Part of a small language model's weights.
Size: width 224, 7 heads of 32, 17.1M parameters.
MLP neurons of a small language model. Each row is named by its layer, matrix (up: input weights; down: output weights) and neuron, and shows model dimensions 32-223. Each number is 128 + 32 x the weight over its row's rms, rounded and kept within 0 to 255. Numbers have three digits each.
After each neuron's rows is what it responds to, as a language model described it from the Wikipedia text at the highest values.

L9.up796:132204073117104146119084044124135168110139113170127112105138132085116116141134117158146184120153120146137137161162159105144183084139175124116106134127140133083125111204125160112165115186130137117169040146131114139122096076112042049180175106042112140058134117118126145092179101196131169135139090102131118141104082138159100173144127170182195118133145115202159100113074113143117126143137139084136168165118142127158112109154149160106124098150126136136113129105119133130136064122135121083114150106075080113170167140161123207143139090126150081128162162105159134122184139135105126108
L9.down796:105087182144145125139191132118137123080118134121141151109134109105133124123153126157147175158186095063112148124099146101189114159130104109112086123112124065182094124123119170147085070121138067178084138088178134126149097139182111115077111150123094150182111185119152154132126149083099116129150116162122122156123132130139130104157052139197153128158101134161049123108164112179114114113111125065188157186185105093179134145074138086101121110117109163134147152112127114117130150150157147151161088104166148109117128095121096090121079169115106158103109143119082136168135151117184152140
Responds to: Transfer verbs after "to". Verb stems after infinitival "to" or auxiliaries, mostly about giving, getting or going: receive, attend, bring, give, pay, send, awarded; also "at".

L9.up328:081136136162145108183198112137114104000105109178137054129114135120096136113130162115112141133137118154124144142143145130182076131148085094035129145107132154139170137157143153100143079177122119137130090138151125080124138137150098178130121161142071152119135202118160142121145072141146112135187118132101039118079086151107153162114084120163138094168146220129106124128162146142144125123131117099144102179122155046134101122140076106129119117113096153116129117100094173126183141143210141087186101086069076124108223132138129110111103134126099110137134104113127194159151166122175113114
L9.down328:141113116120123203123128164115128147255144094111124136103144125129112133129075114128125134128119103128121132135117150164132139129113089147178153112131103106110108129103122081128124153106162207052139131148129138132128148115109156139169120108142164113134139088121061120112112148138107125112142145130105145131152150102140119135181154130112138127093124094112109114116102141135126131113150102111126099082130105147134124115116154158117134123112135075143161114131128130155109120119095119188095117201168198137135075113151123147113138118120195125109120127137131088121135098171165127111
Responds to: Start of multi-token names. The first word piece of proper names split into several tokens, often in table cells or list items, such as Mat(sushita), Ve(gas), Ta(deusz), Bre(izh); also "=" in section headings.

L2.up772:160190113088108150149124117159113136146085124095106078086139142161170155126116125131137120111102137128047153114142099108129130102113156144180107198166060135107097092113153164087199141117152175110103134100143147130191168094110167067157134088174122105103132074119110133110079093124160096137081107117120187132120150099143143147158162201122117052126127196161169110111154112187100085143142115109155062138089174114097087103090157193125183132083176090176158084146123101092117094122131122107121100134139154063124139078181083132132191170127117111145097154135130145170162121112147154136
L2.down772:175142149147114133156143143136144123215107086154115127138132067111135148112157085101130101115150135082068132147136157151131155101158146112122153109118147152144073190164130169131144105142084124000176155108095129112113121152109143134100111136180106141116098148085119164151152138108136109130126137120124090142105128123111134127109148117089100120118119126078156152166151139167102083097139100134137101190164115096139120097132079110104111130092131142099128114112136124144162146125114129107149108147108114114129112123122121094111157119124103110159116124148136103128118137112142135154
Responds to: Name pieces and heading marks. Opening word pieces of foreign or rare proper names (du, Kin, Yi, Tou), plus "=" heading marks and ")" after lists or tables.

L2.up781:146185157152129100124111140104141128134172125130116107132158199122072186115125097129140142100108087141151114117144124080179144078138111135156122112118057163117116094145151115105153085119133124100151120128140186105059115038156149060187099110113147146170150146064153160111137111140152153188140116128167110147142109156151131112136118159152215149149191131158083139072147092097115142127166111089154192144134142169152117141090076121104141158158145138075182154128170117110140145135165126115059096092094129080123118098105152128130185121147121113123025222113197080119109068069149123072
L2.down781:122102119138095151153153117152140105139105190084138174163101134139146114097185186125100101100230184135097103127150118141131083108150136096134020134072187128128084146108132150164137180137098154191104138135178176134120106175139144155101130155102153127109125169121150107152105132072033145124115104096168129144141194110057120156147107122071075093128143116104152123133062125096138137124102082167105145154093094157072126109182149098174126108109142040128080103115150182152130156151138136126134148139055114154149104062088150086087143136100124103151157114107135162194120121188124120148
Responds to: Word-initial fragments and ordinals. First pieces of capitalized multi-piece words (Met-hodist, Mis-ha, Om-ega, Game-Rankings) and ordinal or count words like first, two, top after "the".

L8.up741:116132121093111153160124079157126127085108157201129149111108107126152118110138143193125164125137132141084124136168147118191131127123217140121178151123100128134147169136167111115166128181149154144132092116177100103118127075173137163088107131124092127125166111101116101151189142101136059118121099090125126155130215156085130113118044155127149161096150116197136121122155104147125136143151163108223146131144159123199166132155100084110135152126135119098139123131053127080132138124130111132169014083120107177155147085147201093130106168137103147160083166049139066125118130163118153123
L8.down741:115173125149125093076123158132122125122134173155153147181123142138143122132138176098111090114131134146123127093119117143151120121164101107131146107088089103093120059155093122145104136122115055252110114111107143143130145139182181095076148114136200151158104127138125152113129083120094111158108215135145133147158101108082138099153092122140136104140090157171077118161176122142129109109096099138109132188135105138154083134113087138121121092134096132166116157119059135109092092116163104136174119150110124135152144150132111123116125102111173172101071088104114119169152102137109105156
Responds to: Table cells and word-starts. Two groups: leading numbers or words in wiki table cells (Total votes, 1–0 scores, 1 Dec), and opening fragments of split words (batt-ing, g-ymnastics, sq-uatters).

L2.up580:123141121119139152107135135183112146114093113103096110161139107093089120155110170100088128144134104087164064107113153186157131157104143131172140107098151122077103105110124120124126135072134164097147137111171148094054183176131137176078124097126118109201097120139170130089148133150146087101171111161204060150144126139146160106144125064152117200156053108116125115123129177149121165140174112173103128162152121163168139125102186093140077082133091085128138145141134102175086129138098131087102158118139147188036078137120099096144214118136102149075147086049137141085129154057176121116
L2.down580:106200134123090123141100141094113165135152143139120095076080143153095104167149143101121110108080094127147129095136114124139127130135101111058161132136119116121104103117109109130080065138110072126134117082102153168112111121091171080088123237126114152116124126095086128199109128076140130139088167097088140096131128105129084157123079134108104095062157089077088155100116163138129166116126115109072159094138191146092140116073130221089164131097112113081090094140125162090189106138196129127084082117106118136112115130120166094046110128131158111114120143133121098152114052175103135142
Responds to: Mid-word and noun fragments. Middle pieces of split words such as Rec-ept-ion, Ann-ivers-ary, mosq-ues, plus common nouns after articles, like morning, horse, north.

L2.up660:082106073117115149137118125083165140146106129135098145119099170085105088155104125124090192081203108152154081140135164061131163139089135105152166076118107122137147110144080074120087193130108156149130090196178124150140148131169102186119084183109117125129154083085088105053121131180134071098108152104160160143103127176146141150130076083142146156157132083137187164127130059130149208171171179125138168138081169137146130150078129101110082128163089130087129105073155114152154131121137130156104101151161156129161106158116243148163100145128162175145122136094112138133140144105148140070
L2.down660:134138151148140109134116143130103103095129092169146108143139117148125146131124144073154092166117171080092158162119113142090103123147113139077109131138117114127106130104173172140150094158122097010150140071087136142125122113130140117149151127125136135116136170093169113175144151112086170136109134161100085130160070098072091123112151134096138113110152159109095115122130171125106098103095105158084139177157098144123127120172108162124140146110102170190143128162125090128172139180171175069134112103099109097106179124128118105096121124149102096158126139146143145129150121145083124155
Responds to: Said, plus mid-word pieces. Mostly the verb said after a subject in quotes or reports (he said, she said, was said), plus mid-word pieces such as raph, mer, xi.

L2.up662:054120111117133108208111118090146158066116124170132140125123147009119117131136143156147149163174076106129125162202124126168125107135120121117104140120172160145155086171109154110157073167111138161080119148198163122073098135218117104114127167126143092038145123151110118134125142112127099170222143124174078143118148153148124107116116156142169164172144128148158121113137122142142131151135084100119186172074172128176110189134138130064129138149098119078088131104110093105123128125080111101139207137097076123115112108116157111132135130188097165152148144136130158165204184119135126098
L2.down662:150154130137137159058120154134125112147167118105147142164163094204177138153145145098140108141109122110133120104087129143075179150162095147169161115138101142143106108100126082145132097124150111035134155108095101192164144101114175129128141079093185122162126128114154135135140168129138147116107132173070140100164112109103081129113175089105125147097095114136120142130089111126083130117124115123101095096154076179086101093152114157117122119124137151159181138140171121167110064139109109152139083148154160125151108116161102122107129105048202098080124087120133105127114128146106139138
Responds to: Assertion verbs, mixed extras. Mainly argument and assertion words such as arg(ues), claim, say, stated, plus scattered word-pieces (ter, death, election, Turnout) in tables and biographies.

L8.up216:035123188091089134200098140064134140118110106118194082079144076185136115098212136124116118104042083140145133138154104131170107116068127131088134142106182117139131124171123120142134100151136103108113132095162123105120148146189133094147104118111129159106127100116153102107126131084180147135097119068116107097027111138137136116132193152118153143122102121140145154085121117134186122095110100167111162080152133084138145143080060116070096136126116121101144111056142153199145094133200059141116108109204077116115140161168129187175130119138105112141128133096115136131111082095139156108
L8.down216:170106059153159100077161123130170174114120146108116111151087139081095122108098176178114152102200137128138112171110121095077128143215140135153119154075064118126075119123156139131083183179110136128130122094137142146177089129130105133139122123111180074113103091146115098154167094103043125132105113162127098116137151112101125140119122034087104195135072155147098113140056080126093076144188106102111093179138105161132115142182169155132116098122091076089085147128128141098162147140077114149161149127072097098157104132109148080123144063088142109125136075156148123207158138181151129106
Responds to: Ordinal first, superlatives. Ordinal and superlative words like first, second, highest after the or a possessive, as in became the first, the country's first.

L8.up865:116144151105139132164106059119111148086114167142082101100101164156159136094119113113132120127150120108088170175120117171167109103140142136109137152137147137190203107159160148139141150132076135093091159101163122122090120132141130140112121182113097163127142129109126122144132122128156051203172054109087160188107190147100126146155042086085154186174091100159178108150139153086138149145103176132181089207106130100176182156202117064087104104075143120146109096092156145079148094094148131162119161110166088078082076142109149116132108096110105170098076165139131146137132196117156153149
L8.down865:065118091108145068119097153174110153104144098129196125162132150154091119099102115109145156131127134110142100110136119150145150153150181141082136139133118130154139083181133148125073115126103112220121132120067133155099115183176131155147111136145195146171141153152140072114137120105055163118159183147124112094091146163071108106113146101119106150083121106109104124163135150112147109149106081119109102122103105115087102097110174166114170130079146182177166173204138047126156080099138139135083097122093065189099172155114145137124102148110112145203165113175101150210112141158150131106
Responds to: Word-initial fragment pieces. Short first pieces of a word split into several tokens, such as g in gymnastics, di in diplomacy, ph in phenomenon.

L9.up731:115084147159127136143152111095136144128100183107089115036087095136133131079095123168115129066145085131102126129120133196149149126093141142146105100137128121099126170109186130132107142157137074151119117197209093124144169126124135113240109097082111118117109133119206126125116113114179115140100154088071108108157160164117133133141125196103169109066117067107171098140113159132146133089161135141157158137110127171123134113095066085144149169129080099122204161130132108206176146156135053139072048108156101149126170082099109153120142145085169101128115055140111145074069171115094144196
L9.down731:172109146153116094107135139121071133164130116184116169155111146156091111189117123079151091153113167144145147126165137109136083130175119090097126141087138131127150121153112096104115164144130176114133161086119172137164094171095159039104160214185139083121179123109095122145112160143119103157149133145127141149147108087171074182085130119115092157221145192116123183122085146049147143096161093137154081139213099127129137098108169132089060136127150131156081129167113133108152078088131140140172123142087140119087103148172085143115082125107124143135143088057133153164197093173166125085
Responds to: Ordinal "first" modifier. The word first after the, his or her, as in the first time, his first team debut, first place, plus weaker hits on only and other modifiers.

L9.up376:079142145094082141176126121186154127092122109117071088052141158160126100092125185159082143136091105094085143175120172130120114098124096159107115147124179135173137134145109177133147119154131154071101074156144085124155134088127134168146114158137087141156168147154136109125111109175156056094124067069073126173073106093126136159126119179164131113168091120183112111142136134101141142165100205075167111141112164144129125090151101130043069149118126156146125085093145173081172102149077108132123099089116108148114113044159095157114089122120121094072186119152131132118144165058145152113
L9.down376:094122134153146097157093111124151103057121140148142116136087117132100111139141164163123111119146122101122120139078156121168108086118145103114162128137164138143128116119130119113130102128098097255117115141155092117154127169161127146163178148091148147128134180132151133111137114085154117142108181136149106104132138076177133141116114132133174148115164128175147162155092160147157142108103151170161116120135129112122103100090152097111126164084148131112126130106071105141108180141101130139121130105098132156104141109112159150138150144151147184126170117163135107122131132148153131119
Responds to: Split-word first pieces. The first sub-word piece of a longer word, often after a comma, and or of, such as mig-rant, er-osion and eff-iciency; also numbers and pipes in table cells.